From a checkpoint of a small transformer trained on Wikipedia: 4284 steps.
MLP neurons of a small language model. Each row is named by its layer, matrix (gate and up: input weights) and neuron, and shows model dimensions 48-143. Each number is 128 + 32 x the weight over its row's rms, rounded and kept within 0 to 255. A neuron's up and down rows have the sign that makes its largest values positive.
A block is one neuron, or neurons of one layer that tend to fire together. Before each block is what it responds to, as a language model described it from the Wikipedia text at the highest values.

Responds to: Passive past participles
L5.gate112 [167  94 137 130 173 131 173 105 118 120 136 105 137  95 136 121 147 162 104 150  71 146  94 126  96  79 117  85 118 159 132 184 100 133 121  75 136 162 103 118 159  92  95 132 122  98  90 154 131 159 112 105 164 141 142 155 180 158 104 111 137 123 104 155 208 100 109 152 123 150 129 166 144 112 166 129 133 159 128 102 127 139 164  92  55 148 177 102 162 182  94 113  84 136 101 143]
L5.up112 [ 91  89  89  83 110  99 102  85  83  99 158 123 137 124  78 126 152 123 158 120 125  92 163 158 144  97 154 154 141 174  76 143 113 129 203  76 105  82 146  62 119 140  83 183  96 102 122 105 149 191 118 142 132 103 164  74 138  95 144 154 107  77 111 138  90 159 157 127 174  91 117 115 163 142 138 170 116 161 156 128 165 195  91 148 117 139  84 101 119 126 215  66 219 150 144  95]
L5.gate256 [186 214 118 161 124 149 126  37 153 116 124 170 146 197 112 123 158 120 107 107  96  58  58 164 111 131  96  92 107  93 153 183  52  94  94  87 133  87 192 119  98 108 123  59 141 132 102 171 114 110  99 144 128 131 172 144 123  98  85 119 118 168 104  70  97 134 164 108 152 151 144 134 141 120 116 116 176  81 121 107 149 103 123 146 196 117 126 157 138 127 155 138 110 183  82  54]
L5.up256 [ 98  70  90 125 161 139 125 122 126  59  85  70 119 122 164 133  73 128 119 155 106 148 133 136 119 128 130 132 129 165  67 133  95 185 179 118 139 101 153 159 143 156  55 120 126  69 131 131 143 177 180 132 163  55 193 145 109 121 116 171 110 110 149 107  85 125 114 162 144 128  82 114 113 108 158 135 136 112 214 106 104  78 106  62 114 147 116 101 146 113 121 173 162 146 122 183]
L5.gate309 [116  93 120 118 148 126 111  91 178 163 108 115 181 118 152 176 110 113 139  80  71  96 118 112 151 167 164 147 195 149 164 114 153 114  59 108 146 148  54 104 159 134 125 144 151 127 144 147 123 163  83  96 148  59 136 128  74  92 161 120 149 171 110 115 150 142 158 160 129 108 109 122 115 132 124 144 120 128 101 135 108 103 175 121  88 174  92 125 103 125 145  24 157 101 108 149]
L5.up309 [149 137 116  69 169  98 133  96 191 113 121 135  96 169  92 166  94 200 152 111 160 202  75 194 197 191  88 120  79 115 138  77 121  89 109 108  69 136  97  97  89 107 110  80 125 206 161 113 149 142 188 139 123 107 141 115  87 138 128 152 122 160 161 101 134 140 143  91 154  77 146 143 160 116  69 121 114  83 127 174 134 145 168 109 128  91 214 116  85 104 122 102 127  97 172 165]
L5.gate834 [169 122 169 152 147 115 130  94 160 102  82 189 105  82 148 128  95 129 146  83 122 149 100 123 156 118 164 130 133 123 165 126 134 112 157 101 145 153 117  98  32  62  85 161 125 143 132 122 130 176  57 121 121 132 106 147 104  89 130 122 173 136 126 136 145 196 122 116  96 133  61  91 164 208 131 172 139  58 213 120  87 157 150 136 148 124  97 139 116 143 123 117 149 128 117 211]
L5.up834 [124 109  99 158 145 162 117 148 124 129 125 150 142 116 136 163 111 144  98 136 126  72 120 140 107 121 168 153 149 146 138 110 152 191 154 105  59  87 115 122 127 108 117 114  96 138 118 127 101 109 116 124 118 125 137 117  48 111 157  60 155 176  68 161 201  92 168 161 120 108 111 154 134 117 128 143 106 116 149 110 151  89 197 155 137 163 121 145 133 115 130 134 109 142 136 121]
L5.gate1645 [145 109 114 100 190 163 185 155 158  93 106 154 149 100  83  89 102  68 152 127  94 154  52 115  92 112 105  80 120 174 115 120 191 138  88  96 111 176 106  85 153 108 146 141  88 135 158 128 172  98 105 133 144 136 146 128 120 120 151  93 147 105 146 146 220 111  83 143 114  70 101 147 175 142 173 141  89 124 107 136  88 139 148  82 161 166 120 152 134 120 118 119 121 132 156 156]
L5.up1645 [168 146  80 132 134  82 158 139  96 108 142 166 160 141 116 122 176 145  99 114 135 127  90 119  90  79 107 147 150  91 203 142 112 131 165 153 134 114 116  81  99 170 144 129 155 144  59 213 124 128 117 108 136 127 124 155 130 126 140 122 152 145  95 117 189 107  99 145 135 133 158 174 122  68 126 113 122 150  88 108 141 174  84  99 170 142 157 126 138 148  84 126  86  87 197  58]
L5.gate1932 [123 102  83 175  88 163 133 186 110 102 133  54  54  49  95  92 147 138 152 120  88 150 191 142  89 157 138 108 110 173 149 144 203  82 168  92  77 148  98 100 105 173 172 155 160  65 136 102 144 142 121 127 137 135 137 120  61 121 133  44  89 124 159 141 130 136 131 156 170 110 182 127 128 133 128 145 119 110 178 127 108  62 173 125 149 150 185 111 131 164 127 186 201 144 102 141]
L5.up1932 [ 95 146 131 181 134 117 129 116  83 137 112 177  93 158 137 145 191  79 104  99 147 185 169 146 125 162 132 111 132 169 124  91 131 141 119  51 168 140  86 169  85 150  98 141 110  94 140 161 121 147  95  93 126 192 118  94  84 141 182  82 187 187 130 139 154 103 141 116 162 114 142 124 175 123 143 194 120 135 145  96  89 108 120 136 117 142  69  81 139 131 103 167 127  93 101  95]
L5.gate2511 [134 129 118 125 188 138 110 150 145 145 123 128 122  64 164 130 123  87  64 128 116  92 120 111 137 174  87 166 140 100  84 126 149  96 145  82 117 128 137 120 133 176 114 116 103  86  59  92 120  51 113 167 134 101 164 113  28 125  80 121  90 142 154 149 106 144 138 136  59 157 141 106 162  99 162 100 107 113 183  52  94 135 138 175 109 119 149 130 166 124  93 135 138  81  87 120]
L5.up2511 [150 112 148 100 140 156 171 147 137 118  97 123 129 169 129 147  75 129 135 123  38  49 135 157 166  57 175 135 103 154 104  42 133 130 114 187 158 134 117 103 105  84 136 135 161 149  83  88 162 118  58 121 101 137  48 119 116 146  92 122 126 114 133 148  98 156  97 146 175 135 126 109  85 198  68 126 130 142 105 143 185 111 116 160 181 123  99 140 149  86 153  81 147 102 150  96]
L5.gate2529 [103  72 134 120 136 114 147 165  80 102 142 161 144  86 165 186 123 119 191 140  72 166 106 129 123  97  88 113 136 135 106  87 119 196 146 135 119 180 151 110 130 118 147 122 118 122 118 116 129  95 126 121 142 129 110  96 111 182 130  91 113 115 114 166 137 113 138 116  94 195  92 132 112  69 150 124 128 190 184 152 182 128 150 176 153  64 121 203 126  85 135 128  84 131 134 157]
L5.up2529 [113 141 120  94 158 137  54  95 143 123 139 127 155 106 116 148 118 132 116 114 102 142  87  83  80 134 132  67  83  33  87 152 156 146 103 143 145 122 156 113 101 106 133  47 142 114  97  84 112 186 128  83 148 132 138 145  92 120 164  98 121 105 166 131 199 113 113 130  98 148 196 102 123  96 118 112 117 190 105 154  61 131 115 126 140 122 165 111 161 133 131 137 148 166 146 126]

Responds to: Predicate-opening auxiliaries
L5.gate64 [ 90 119  70 150 167 105 171 112 117 139 134  87 100 142 136 160  99 145 143 111 160 142 149  85 156 192 123  86 152 162 115 139  75 135 101 175 151 110 141 147 172 157 122 132 150  95 185  98 160 121 172 114 186 124 161 143 170 106 118 139 171 154 135  73  95 109 126 178  85 147 139 117 143 131 119 126 158 184 146 120  87 122 102 116 140 141  85 112 148 182 115 131 149 173  84 139]
L5.up64 [185 152 114 133 153 160 137 109 183 123 172 160 101 121 138 162 123  76 153 178 144  75 194 128 104 165 103 153 117 159 118 154 130 189 184  57 141 110 101 132 153 102 112 163 129  73 200 126 115 149  88 190 108 118 131 132 104 153 157  79  58 105 124 121 120 105 128 146 129 146 227  86  94 105 141 167 146 103 104 163 218 127 150  99  98 158 140 197 135 181 109 135 145 162  98  88]
L5.gate1032 [112 132 131 174 140  98 144 136 128 123 112 143 193  95  62 211 147 148  80  91 123 111 139 113 126  86  72 157 144  59 180 102 154 173 132 135 147 216 160  86 130 124 108  92  99 108 106 105 121 115 116  95 131 145 134 105 126 162 139  96  91 121 146 153 144 149  91  93 124 121 165 141 116 119 131 142 198 120  91 139  77  80 107 135 152 134 109 132 114 168 144 167 109  94 205 124]
L5.up1032 [133 165  99 174 115 142 141  96 134  72 130  94 214 104 119 198 112 102 138 198 165 101 164 117 102 124 132 110 107 182  99 118 138 164 172  81  90 121 119 153 172  89 150 146  66 163 138 106  72 154 183 189 164  93  94 153 148 131 163 124  94 143 168 123 144 135 132 167 126 146 118  97  92 137 155 222 164 102 124 107  67 126 156 136 109 149  99 204  82 129 180 146 145 110  99 118]
L5.gate1504 [148 161 132 149 160 154 172 101 135  74 135 154 152 160 134  60 112 134 127 109 164 124 101 201 168  97 111 120 134  99 115 109 162 121 109 109 146 138 105 111 117  75  88  66 114  78 145 135 111  59 127 161 112 178 107 171 134 156 142 128 143 125  93  89  71  99 119  75 154 142 148  96 149 144  80 145 164 112  51 151 157  77 119 106 178 143 125  77  78  89  54 130 146 121  88 122]
L5.up1504 [121 131  66 122  69 137 133  74 107  64 175 164 135 116 174 150  90  98 145 123 135 135 145 201 112 166  91 131 149 148 142 160 133  85  79 109 133 119 143 144 170 157  96 149  87 103 120 127 164 135 150 102  71 147 128 145 120 148 129  85 120  94 116 154 129 127 154 139 202 107 133 113  95 128 191 148 159 155  87 139 107 145 141 203 113 116 149 123 104 134  92 121 126 162 122 158]
L5.gate1675 [ 86 125 136 142  96  87 127 106 182  70 161 129 165  83 142  93 128  95 182 161 118 123 134  95 110 180 153 116  92 126 189  60 139  97 162 161 174 130 205  91 148 140 153 155 139 124 115 104 115 104 195 140 113 127  90 136 148 129 148  55 147 146 151  97  86 171 124 164  62  77 173 104 120 118 176 166 133 116 110  84  79  76 120 125 138 127  60  89 162 124 140 156 149 110 112 118]
L5.up1675 [138 123 123 212 127 102 147 134 133 136 137 168 126 114 144 109 148 122 218 128 165 128  91 142  87 126 176 136 138  75 107 142 126  96 109  89 121 128 153 227 179 109 134 125  95 167 104 146 109  88 102  93 150 115 117 122  83 141 134 147 113 134 112 113 197 142 164 168 119 134  90 139  79 134 155 110 128 155 156 173 138 145  96 166 158 171  62 137 147  79 190 157 141 140 138 149]
L5.gate2191 [138  94 113 178 171  94 186 117 108 158  90 132 184 131 144 162 160 197 141 138 157 120 178  98 122 192 132 132 155 109 134 150 126  82  95  82 112 122 126 136 153 208 121 152  85 128 167 133 191  83 152 145 131 145 115 134 151 121 104 140 140 137 114 126 150 121  94 156 138 105 142 131  87 112 107  97  80 100 115 111  92 168 156 104  68 116 165 115 168 146  68 102 101  98 141 154]
L5.up2191 [110 100 121 148 145  58 167 153 114 157 104 136  99 127 122 163 108 104  89 111  88  77 101 105 179 161 149 169 182 134 163 173 121 107 121 137 109 116  95  86  94 164  77 136 113 137 151 119 139 111 134 207 126 122 132 129 157 107 107 149 163 114 108 107 167  95 118  98  93 125 136 131  91 163  65 133 135 125 118 139 169 102 141 118 171  34 112 118 132 157 102 107 127  87 141 173]
L5.gate2350 [162 167 152 130  28  82 108 143 134 145 166 115 137  65 153 107 104  98 113 157 123 137 105 183 113 143  94 163 132 145 174 174  68  99 115 173 187 115 129 121 107 127 133 159 123 153 103 123 110 115  86 153 181 133 139 129 165 168  99 150 126 109 211 140 109 175  73 167 176 193 160 102 136 122 127 140  85 125 172 149 145 143  35 148 167 138 127 152 167 117 141 180 169 100 108  34]
L5.up2350 [107 174 176 103  97 145 118  90 101 136 136 139 147 119  78 159 120 159 108 129  71  99 141 141  95 116  73 142 149 161  98 147 129 105 104 158 115 163 158 116 164  80  95 123 176 163 132  67 141 153  93 126  99  66  92 118 119  93 113 144 131 120 100 157  74 130 130 101 137  81 128 153 168  59 165  87 149 112 126 131 147 160 107 158 133 110 146 138  95 131 131 123 134 142 150  49]
L5.gate2401 [144 133 145 139 117 144 150 103  81 117  88 114 134 110  88 195 119 139 175 161  62  90 144 109 131 131 141 100 145 166 185 138  92 147 144 169 134 123 164  54 171 104 164  98  96 103 210 142 171 119 147 143 143 117 118 147 188 164 138  96  76 115 123 169 113 118 113 128 120  94 146 121  97  99  98 149 118 172 133 145 120  79 167 159  71 121 118 109 157 125 198 162 171 117 117 183]
L5.up2401 [175  98  96 138 117  66  99 116  96 140 126 149 118 145 177 165 140 149 137 103 122 132 106 142 144 124 123 124 134 171 143  94 116 115 120 122 126 101 165  78 167 123 208 114 138 149 169 180 195  89 138 102 132 182 106 149 166 206  44 123 149 138  81 127  86 124 116  77 176  95 176 154 153 158 142  90  98  93 157 101 139 145 122 119 121  92 114 133 118  98 161 207 141 187 145  75]
L5.gate2486 [116 146 101 136 135 106 157 116 101 160 122 140  95 146 154  99 116 131 153 151 117  81 169 167 111 145 106 170 115 143 119 174  85 137 117 170 101 141 146 106  84 123  80 155 114 146 170  84 120 154 110 161 106 110  79 130 147 144 165 115 132 128 110  92 115 170 123 125 176 102 145 164 118 138 123 142 164 121 169 157 143 188  91 152 108  95 188 124 159 132 154 115 113  76 179 108]
L5.up2486 [178 209 112  79 109 117 102 182 140 129 101 123 121 158 127  79 149 129  87 111 121  49 138 139  69 144 125 154 153 185 129 130 127 128 106 104 112 127  88 133 195 140 189 100  60 172 165 165 125 158 151 172 165 167  85 106 118 145 130  75 144 140 106 142 139 119 104 120 143 131  96 170 120 101  97 106 137  82  98  95 129 100 168 117 129 123 170 151 158 180 125 119 195 116 111 104]

Responds to: Passive past participles
L4.gate116 [ 74  98  79  94 193 122 135 161 128 125 128 149 116 135 128 124 171  89 146  96 159  94 105 132 161 118 106 147 123 139 140  68  85  74 128 119 101 218 110 101 178 149  84 119 182 110 131  73 120 145 106  88 173 168 132 143 130 114 125 117 152 107  59  83 107 144 131 143 118  95 108 124 115 146 139 139 113 136 132 174  91 153 139  92 124 127 132 125 137 138 136 106 164 133 169 160]
L4.up116 [131 140 209 111  89  88 163 104 168 138 153 166  99 110 116 184 126 130 113 106 125  85 152 156 117  85 118 203 117 116 119 108 138  82 106 140 147 210 113 111 103 120 115 157 170 105 164 113 171 151 132 136 200  73 144 116 192  93 134 155 140 161 105 121 120  85 123 114 139 136  76 117 128 122 152 187 124 125 166 176 150 107 164 167 133 139 141  97 145 160 194  92 163  72 120 134]
L4.gate557 [162 109  53 158 151 111 134 126 106  86 135 180 199 140 133 148 142 159 184  92 152 114 118 108 131  87 118 185 124 162 137 124 167 112 153  90 157 187 162  80 166 120 162 136  86 125  72 127  48 164  80 119 124 112 133 148 111 118 147 203 155 119 128 103 113 138  92 173 123 127 154 202  81 126  93 161 148 109 118 166 105 179 105 158 120  99 127 169 107 128 108 137 110  83 129 106]
L4.up557 [140 102  96 168  84  88 160 137 102 131 140 108 119 127 174 158 114  90  95 113  97  99  97 119 119 135 129 191 125 132 119 151 113 183  62 157 110 175 161  98 137 114 101 167 109 108 102 170 132  47 109  52 140  57 118 133  54 186 171 152  92  99  93 105 101 104  61 107 138 126 119 144  79 172 130 167 120 135 123 133 159 173 111  83 160 127 131  93 139 111 171 144 116 103 111 151]
L4.gate698 [141 190 124 153 153 162 172 112 167 155  72 163  74 120  91 211 110 141 152 115 124 132 196  93 158 160  44  99 146 137  50 111 104  91 175 149 180 134 135 122 150 132 122 122 171 129 178  85 170 186 162 122 151 129  86 159  84 140  91 157 131 110 104 152 139 100 114 103 136 177 176 132 170  77 104 152 124 102 113  69 155 100 185 142 110 146 205 128 116 146 140 155 132  87 131  94]
L4.up698 [163 109 138 109 202  90  98 126 134 157 167  68 109  77 175 170 177 147 133 120 118 118 116 185 143  68 163 113 146  79 148 139 134 122 138 134 172 139 102 127 135 128 102 138  48  94 120 100  97  75 164 119 139 135 174  96 152 139 113  84 150 179 112  95  97 107 123  89 157 184 169 118  80 158  95 100 126  95 101 156 128 142 109 111 107 102  89 178 110 153 100 132  54 101 178 140]
L4.gate1274 [114  80 186 154 114 136 127 201 151 128 115 113 152  66 142 173 181 157 158 125 123  72 148 181 106 100 108 157  89 134 136 189 182 124 125  78  96  98  89  92 105 194 140 111 109 132 148 150  84 164 143 156 107 128 128 102 161 113 148 148 150  96 120 111 159 110 130 197 106 123 107  93 110 101 133 155 148  88 135 122 119 210 166 170 110 119 108 112 129 133 140 129 129 136  98 118]
L4.up1274 [101 129 117 115 149 101 151 147  89 122 159 103 113 116 140 123  96 129 123 171 206 133 157 108 168 151 128 158 117 119 109  58 135 137 145 123 133 158 136 150 160 136 122 194 121  77 161 130 149  95 130 172 176 106  97 172 166  90  84 113 141 157 146 131 133 131 101 102 143 126 141 118  66 128 146 151 144 126 119 143 109  74 128 176 111 125  89 164 162  77 143  90 160  66  75 162]
L4.gate1579 [133 146 150 150 174 130  83 172 104 124 169  96 141 108 124 118 114  69 156 165 153  62 121 114  60 117  97 134  98  96  74 154 138 138 162  73 132 156 123 120 101 162 126 120  94 117 117 149  67 129 129 107 130 111 100  66 165 125 164 132  77 179 120 185 126 124 125 157 126 138 107 153 104  96 143 136 162 132 113  73 119 165 169 114 179 151 170 108  78 121  87  94  89 122 108 167]
L4.up1579 [132 177 109 124 174 110 183 153 110 142 100 119 151 157  61 190  76 101  99 123  94 110  87 138 138 120 120 112 147 116 155 143 133 137  78  99 112 206 130 140 100  61 184  70 174 106 154 131 138 171 131 157 120 114 102 158  91  88 117 123 170 188 181  93 118 145 102  99 148 140 144 144 150 120 153 136 140  71 148 131  88 116  89 163  72  65  86  98 151 145  95 134 185  67 159 174]
L4.gate1668 [146  98 119 162 130 144 112 118 110 151  58 171  84 130 108 134 111 117 158 115 123 153 100 199 120 137  95 131 113 152 112 142 142 107 107 139 116 135  53 115 124 169 104 174 138 154 133  94 100 117 123  44 154 138  97 124  95 149 163  92 111 133  83 102 110 105 148  75 138 120 138 125 122 102 117 132 164 150 151 156 126 103  90 169 155 130 150  52 135 165 171 166 104  96 120 157]
L4.up1668 [125  85 134 115 122 139 153 105  58  85  83 132  89 135 158 127  82 100 102 189  63 121 132  95 130  92 123 125 127  99 105  94 182 117 102 112 157  78 119 100 188 132 144 143 103 119 130 120 143 152 150 116  88 105  90 121 141 125 103 113 167 134  82  73 134 117 120 125 136 152 100 105 156  91 163  80 161 110 113 117 166  78  97 162 105 125 179 144 142 168 195 125 155 125 138 111]
L4.gate1776 [140 151 110 115 115  89 128 178 142 176 130 133 150 136 118 114 151 167 108 137  65 207 121 184 118 190  75 143 114 172 162 100  54 151 188 108 107 171 114  74 142 143 161 123 157 106  92 145 158  85 172 118  69  76  77 123 135 146 132 139 135 133 121 140  84 129  82 106 168 125  88 141  93 113 171 153 125 140 121 100  84 142 111  75 131 178 111 126 189  33 148 128 185 160 169 117]
L4.up1776 [118 137  86  90 169 105  98 139 102 115 189 139 129 146 121 125 140 143  86  73 104 101 132  85 111  82 117 149 137 165  73 125  92 114 114 109 121 173 124 198  95  82  94 127 159  74 190 183 122  88 172 131 136  69 158 145 101 168 149 117  91  70 214 123  92 103 171  70 168 146 169 102 127 127 138 149 116 118  48 112 137 127 135 107 149  32 163 171  87 107 116 121 117 141  82 151]
L4.gate2330 [118 124 105 182 149 193 176 135 101 124 145 174  80  85 144 146 126 118 143 128 152  88  97 164 146 120 174  86 123  92 197 169  79  87 124  96 140 105 154 113 126  88 105 111 144 165 197 103 125 126 157 115 199 105  73 136 124 154 130 134 170 181  98  88 125  98  99 213 127 102 126 122  97 145 140 110 126 195 148 115 102 194 118 146 120 135 175  66  90 129 138 105 209 139 150 166]
L4.up2330 [197 103  75 107 150 122  80  98 133 168 103 183 136 107 111 146 162 163  97 107 181 136 101 131 135 137 133  91 132 137 124 126 133 115 138 157 131 138 161  87 144 102 185 135 145  77 175 117 116  97 129 105 113 146  92 157 178 160 137 125 131 145 114 132  91 102 112 175  68 118 111 169 102 119  86 128 136 122 114 155 166 170 115 125 174 152 162 133 137 133 199 144 158 141 189  79]

Responds to: Passive past participles
L3.gate198 [ 97 100  60  81  99 120 118 119 123 127 107 181 118 113 136 150 133 169 108 110 153 153 148 159 122 125 138 185 133 128 170 101 134 136 111  59 114 151  59 152 151 143 116 134 167 122 113 110 170 133 122 214 171 101 135 155  87  96 116  96 161 153 167  71 114  98 155 195 124 106 135 104 142 101 152 104 186 119 129 146 111 115 105 143 147 201 140 122 141  86  89 133 111 104 135 120]
L3.up198 [108  72 128 158 145 163 162  98  91  84 128 129 152 121  74 176 122 112  96  80  78 152 168 124 158 106 119 138  79 151 211 131 149 136  74 111  96  82  87 174 162 174 104 102 140 106 145 166  98  67 171 111 166 102 144 143 145 129 130  86 108 142  61  88 122 131  48 101 138  65 155  81 159 126  89 129 105  75 134 108  88 108 173 162 170 119 128 113 126 121 153 138 106 107 138 131]

Responds to: Predicate before complement
L4.gate199 [151 112 121 152  95 101 148  65 114  91  93  84  69 153  98 144  88 115 159 141 130  81  96 134 114  97 147 129 147 145 164 100 147 175 159 158 121 203 131 103 122 128 168 115 162  84 164 141 141  93  87 117  69 136  98 180 105 213 131  99  91 159 180 175  75 116 156 150 120 114 130 125 124 103 139  42 132 131 119 122  91 166 151 130 154  80 105 110  78 237 128 117 118 112 128 110]
L4.up199 [107 118  87 109  57 129 135 145  49 154 142 105  76 153 154 127 118 193 166 114 187 129 158  99 121 124 107  53 108 152 157 127 154 128 100  98 130 100 127 142 135 141  72  95 191  96 149 110 101 115 141 128 115  92 144 142 164 114 160 158 114 112 128 157 177 103 147 143  99 128 180 113 136 206 135 144 105 101 142 208 119 121 110  95 124 160  80 130  97 133 147 158 165 132 128  63]
L4.gate726 [200 157 164 166 154 177 166 153 109 130 163 140 106  98 129 111 106 119 124 153  93 119 116 101 159 155 106 110  84 165 138 110 197  76 176  42 130  94 122 129 116  87 136 111 131 135 149 153 104 151 142 112 109 120  79 133 155 167 106 138 180  86 136 136 156 103 157 143 173 151 159 191 165 110 135 155 151 168 121 148 121 111 166 194 118  60  66 182 120 179 155 160 186  97 117 177]
L4.up726 [123 172 119 182 123  72 157 124 161 133 156  99 167 163  93 103  88 146 112 158 122 115 112  74  38 105 154 137 203 171 155  89 209 131 146 146 110  94 107 167 192 127 173  98 143  88 168 125 161 138 170  93 175 145 170 126 116 126  97 144 146  89 159 196 131 176 121 125 125 119 120  80  98 121  88 166  99 142 162 117 117 122  98 179 146  91 145  97 178 160 123 125 124 135 143  93]
L4.gate1474 [192 142  98 177 125 135 114 105 132 126 176 104  43  92 113 145 139 133 113 171 128 122 148 168 148  96  97 110  80 167 167 156 160 175 156 113  79  55 154 195 126  98 122 128 106  90 163 160 107 106 119  86 126 167 184 126 133  94 137 153 128  88 115  92  86 116 161 128 160 127 123 197  49 148 102 155 137 147 130  97 107  72 105  80 103 141  98 144 133 137  89 183 122 118 178 140]
L4.up1474 [125 154 155 184 164 151 118  71 150 102 133 154  71  92 157 162 129 184 138 105  89 144 137 104 120 172  77 164 209  66  97 156 164  84 106 136  90 184 123 134 154 121 122  73 103 141 132  73 162 147 120 157 131 150 118 113 157  90 201 161 147 115 137 138 183 129 164 152 103 112 172 107 129 131 133 172  99 111 154 104 113 119 130 158 102 109 100 157 140 121 100 112 106 138 174 140]
L4.gate1514 [118 201 150 168 168 111 105 140 158 157 156 213 141 102 134 112  95 114  78 144 174 122 145  94 155 173 147 111 123 130 153 100  75 125 119 158 157 105 112  48 181  86 165 138 160 111 128 104 193 103  87 167 123 136 116  81 125  91 124 126 177 118  79 104 133 115 137 125 136 134 119 128 134 125  92 113 156 168 105 107 177  52 105  97 202 121 152 168  97 104 130 142 130 128 138 141]
L4.up1514 [168 110 146 136 141  86 141 123 123 128 114 133 147  94  90 127  80 103  82 161 108 148 114  79 161 158 145 148 103 101 165 112 112 155 129 158  91 139  97  97 155 119 154  98  87 149 137  70  96 110 127 145 107 108 132 171 131 124 103 149 115 174  94 124 140 136 175  91  97 134 112 164  47  80 154 122 137  89  76 173 105  86 106 140 120 121 125 130 151 101 118 139 137  71 129 120]
L4.gate1798 [ 97 149 103 135 138  90 107  75  74 159  98 160 227 126 136 127 100 116 161 131 139 127 171  77 134 155 140 130 173 195 111 138 135  92  90 113 179 194 178 133 139  82 145 142  80 133 129 181 148  91 143 121 124 121 128 131 124 122 123 170 148 143 155 123  93  92 147 122  88  34 148 154  70 118 161  88 125  37 111 146 147 182 151 137  90 108 158  95 176  96 151 148 161 134 114 142]
L4.up1798 [140 137 118 117 144 119 118 112 176  96  57 141  88 113 178  92 117 112 170 147 105 187 128 138 147 122 180 132 119 131 155 208 121  70 158  72 141 153 170 109 129  76 155 201  82 109 168 145 123 123 107  70 140 104 112 162 153  94 126 136 105 118 138  97 133 120 171 171 121 134 162 131  69 129 124 138 143 175 135 129 112 149 176  57 102 121 180 148 122  88 105 107 115 186 131 107]
L4.gate1873 [102 133 146 120  60 127 177  91 117 130 122 122 105 136 144 107 112 119 127 144  96 121 136 106 110 138 153  75 108 111 104 137 146  99 118 157 169 115 130  88 115  69 151 151 106 130 132 151 109  85 131 143 152 109 142 130 147 134 143 190  74 122 136  95  99 117 107 135 124 118 131 172 182 110 181 134 119 147 164 100 129 177 151 109 138  92 132  79 113 148 146 119  88 126 145 204]
L4.up1873 [110 140 132 133 118  96  86 129 129  80 125 132  58 112 110 135  56  92 124 159 133 113 123 173 100  85 147 106 151 149 122  54 134  84  94 121 104 141 165  63 127 147 236 123 133 136 153  15 125  81 179 116 133 201 137 130 141 169 107 136 114 137 126 119 138  95 181 141  78 141 135 121 165 102 137 168 165 119 136 159 144 193 108 138 194  93 124 158 143 136 127  62 124 139 133  88]
L4.gate2166 [149 126 138 109 139 122  99 161  96 162 167 141  61 164 137  65 120 163 110 157 142 138  81 115 188 186 108 115 168 181 133 212 129 175 121 115 128  53 145 195  66 112 123 183 128 123 144 150 143  63 178 125 140 122 141 110 184 135 116 144 120 116 144 118 119 125 138  92 122 123 144  99 126 163 156 148 154 124  89 102  88 136 127 135 162  84 148 116 110 117 137 119  62 108 123 117]
L4.up2166 [107 109 116 118 105 130  68 152  82 123  92 115 121 144 121 109 110 164 170  75 137 127  50 129 166 192 112 174 170 135 171 148  87 109 153  88 127 110 134 116 119 144 147  88  88 139 117 114 128 173 113  84 139  89 140 156 145  83 157 124 121 110  39 137 155 118  97 145 144 185  97  98 130  90 124  90 142 158 134 130 123 139 114  97 114 109 150 118 139  75 139 136 156  97 183  79]
L4.gate2297 [ 96 178 180  86 133  90 103 179 182  85  40 166 107  68 106  52 143 123 119 145 137 108  83  83 129 184 107 123 172 118 122 187 161 157 124 148 105 100 155 100 157  72  69 150 141 130 124  80  94 127 138 149 172 141 159 103 124 141 141  88 172  39 114 166 131 117 105  81 127 153 164 107 149 112 128 117 135 173 115 131  92 153 172 110 178  95 171 148 104  97 106 104 127 125 143  90]
L4.up2297 [178 103 189 177 216 104 134  92 158 109 146 161 115 139 130 165 189 135 110 144 162 138  89  63  83 155  76  85 167 166 157 110  50 152 138 159 145 117 143 148 136  94 109 122 121 121  99  86 171 131  81 113 110 126 134 108 111 193 174 119 117 125  93 126 145 173 121 142 178 124 154 150 126 114 125 150 125 154 144 114 184 128 172 116 172 118 160 196 186 108 181 182 135 110 141  90]

Responds to: Verb/adjective complement slot
L3.gate77 [193 160 172 128 148 157 142 106 115 176 135 216 116  81 172 186  99 136 185 116 174 100 119  87 149 133 112 120 158  94 140 169 192 168  58  58 164 142 146 114 109  80 142  95 105  89 115 110  96 103 109 154 147 177 168 158 194 149 116  80  86 125  52 119 107  85 141 167 144 129 114 176 137  67 152  99 115  90  93 167 189  91  92 135 170 116 107 127 114 167 178 127  97 119 153 155]
L3.up77 [115 155 193 111 119 103 129 168 126  69 124  82 139  73 120  83  86 112 118  65 161 100 141 149 150  54 138 134 138  70 126 165 152 178 139 143  92 121  95  84  99 103 138 109 148 112 136 141 119 169  84 167 133 175 122  96  91 174 122 130  85 182  71 103 142 190  79 111 167  72 157 167 129 169 131 152 172 111 167  96 151 115  81 128 134 153 175 151 128 158 133 111 148  60 127  86]